Part of a small language model's weights: 16 layers, 7639 steps.
MLP neurons of a small language model. Each row is named by its layer, matrix (down: output weights) and neuron, and shows model dimensions 32-159. Each number is 500 + 25 x the weight over its row's rms, rounded and kept within 0 to 999. Numbers have three digits each. A neuron's up and down rows have the sign that makes its largest values positive.
After each neuron's rows, "raises" lists the tokens whose logits its output raises most directly, leaving later layers aside.

L5.down277:474479525501495478438523505468458523515469477497523462531545559517501484505474490493474486493487521508476523488497518536519496451521493507509503507528481529462527471504535479484478518479522482515452480538479508483490479498490516494554491495467480478509506527527508462492512464525528547520552460484540469520520492535505482552501475474541501478471496508481540476493522517460530536478503
raises: "dad", "ties", "album", "earn", "das"

L7.down58:496458509506470455456450530480475519474529472467475493493519491537532510518474481444474526497514507473510470479508499507516510484506503516564502519543467485517495502520440514495519478468493519448515524493504496506474512520535518470504484511498501476524520560476518544541496511505476523506480505504464446444533484477560511500505533520536488501502489496497500507479477489484547490479506
raises: " carry", " reach", " provide", " get", " serve"

L6.down56:523516527511497483475459485521492485518523487531490500485498506494509503499464507483448503467531536505488485467503484449503453553482470483525498518573503484524467467513504461508520512514546550501498541474482492526477508466490526523499461463526486454500488492495483498444490497497520492505521491499576527499480525521512469477540512533508529508536532465478480505550495513491446482498534
raises: "-", "'", " from", " (", "."

L13.down471:527462511522536487453505474464451477504502486514537474503488499482495432487551495519481495526464525483524535517504489514492525498537522511538506487542544507498445526505498522522504478450471492485502465515531506500500502488490518505494483475553513510518495521504513490503519528505443506525525503503517518511443528494491508491514500514506484517489519445604511489545503512518487503524506
raises: "zier", "encia", "away", "rs", "mell"

L9.down516:473571494485501508469501502498487533504436499533514515506455518557467474486499506506479508460524506461553493502533498499485482512491460475497501539467495492515497497495523508524495458487460527438542499521492535514501492510477503510457470455498490486458506480459488527509494479483492462490507491524509520512469568514463466503544532522500498503469513515518473478478441492490518526486469
raises: " least", "coming", " scene", "ching", " Hammer"

L6.down232:485531492488491498511527506497478529529520538550473499526521503494476536508522469492542513487483491496501502516525496539519511551543474499525467505483518494520490530495495548526462494502490538546493570502510455545540516531466469518539479471499465478557534509462469547475519490460504487508478502487517548476518538515518495519517478513484476510478479504543455502506529490495520514479498
raises: "some", "led", "ʃ", "hurst", "Other"

L12.down582:501526510514535538494543502473510502527526503521512519519505510545552497521493520501474454495455481497539536487503500522540532516498497458472492493552471494480490485497528520518509501529518499456523518508533470485461513498522484507484468514488476515498479489471487487471524519528463472467556495501504495538482528503522458441491504483481505521518507474473494502475483482531515485482472
raises: " time", " day", " times", " days", " month"

L12.down363:463449541493452503518499541432481468545494481493499571475475463508482524534516518529503506519484505510499507496504502530505463515517477527538494513454502508520497504513543516458516477517504504477477485516496532529524531462489476513482517480519512496495509538495436459502530530549507486525541502464494492495520486474494466494491466490506548501490508527468507490507505512487509517520542
raises: "ns", "rated", "ore", "r", "n"

L6.down521:501509495554468501530491554481467496484468529475511538518473494476462503488522490500501498483490514514518482528464495482521485486527527489514502456510500504488480512482479505491484471496488516490466541458535484551502548513482550531519498509532520507463423510466502513536484512512496513488483505471521542498497493531481459498539493527490485530521501522521498502477479530512503548533470
raises: "y", "'", "el", "us", "ious"

L2.down167:517503500501551461499516482464523519477481480488478492540486521467533538513540472524492464557511491530487490477454506496517518495493500499523445548488465491480525531503545487489474555479489490515540460504497473459529489510507513488484530434562503498479528498529491535569500541508539507506491518544491476490484539477508488504557506544515500514516494516470507507533496523526495488552482
raises: "tto", "nce", "dad", "nium", "lli"

L4.down598:498504534501495477501499507494496501527494518480536485521506577521531543479474520522476504484495483517523498529548496465483512494509464495525508471497481532483503498479540535519474484517497496560491510497464459501506546492455487480505480507572475490522502537510485466460464536509484484501506498465495427500517471549550515496537501523515531488509526512496552484521495496459539504478548
raises: "s", "ies", "ler", "si", "ton"

L9.down491:536509484542517496457497491450497489501482494470510498466508534481482505509451462502501540484555522506466509500501512502493535512539468510527500509533479471496525526498540512513474544495507520490495490520471548491488565508511464474527504515541501523507504530502494486511489492496528505532499499498567497463507520503513493475515512509478503535544483520477490495533469510483521496481492
raises: "gas", "die", "su", "se", "s"

L9.down373:505559492478469469543468503510562536506539503489533491500493518507487504491568509507503501489532512486504521485496503510513504470498508487505482472532501467502498509507510532493532520525494492541489525491540439480490506506476499507512529505517472546518499463508484455516456496546478481522475502538511481497479500537524477525524522472490500531495563542472509491474531480547476492464476
raises: " years", " countries", " period", " months", " weeks"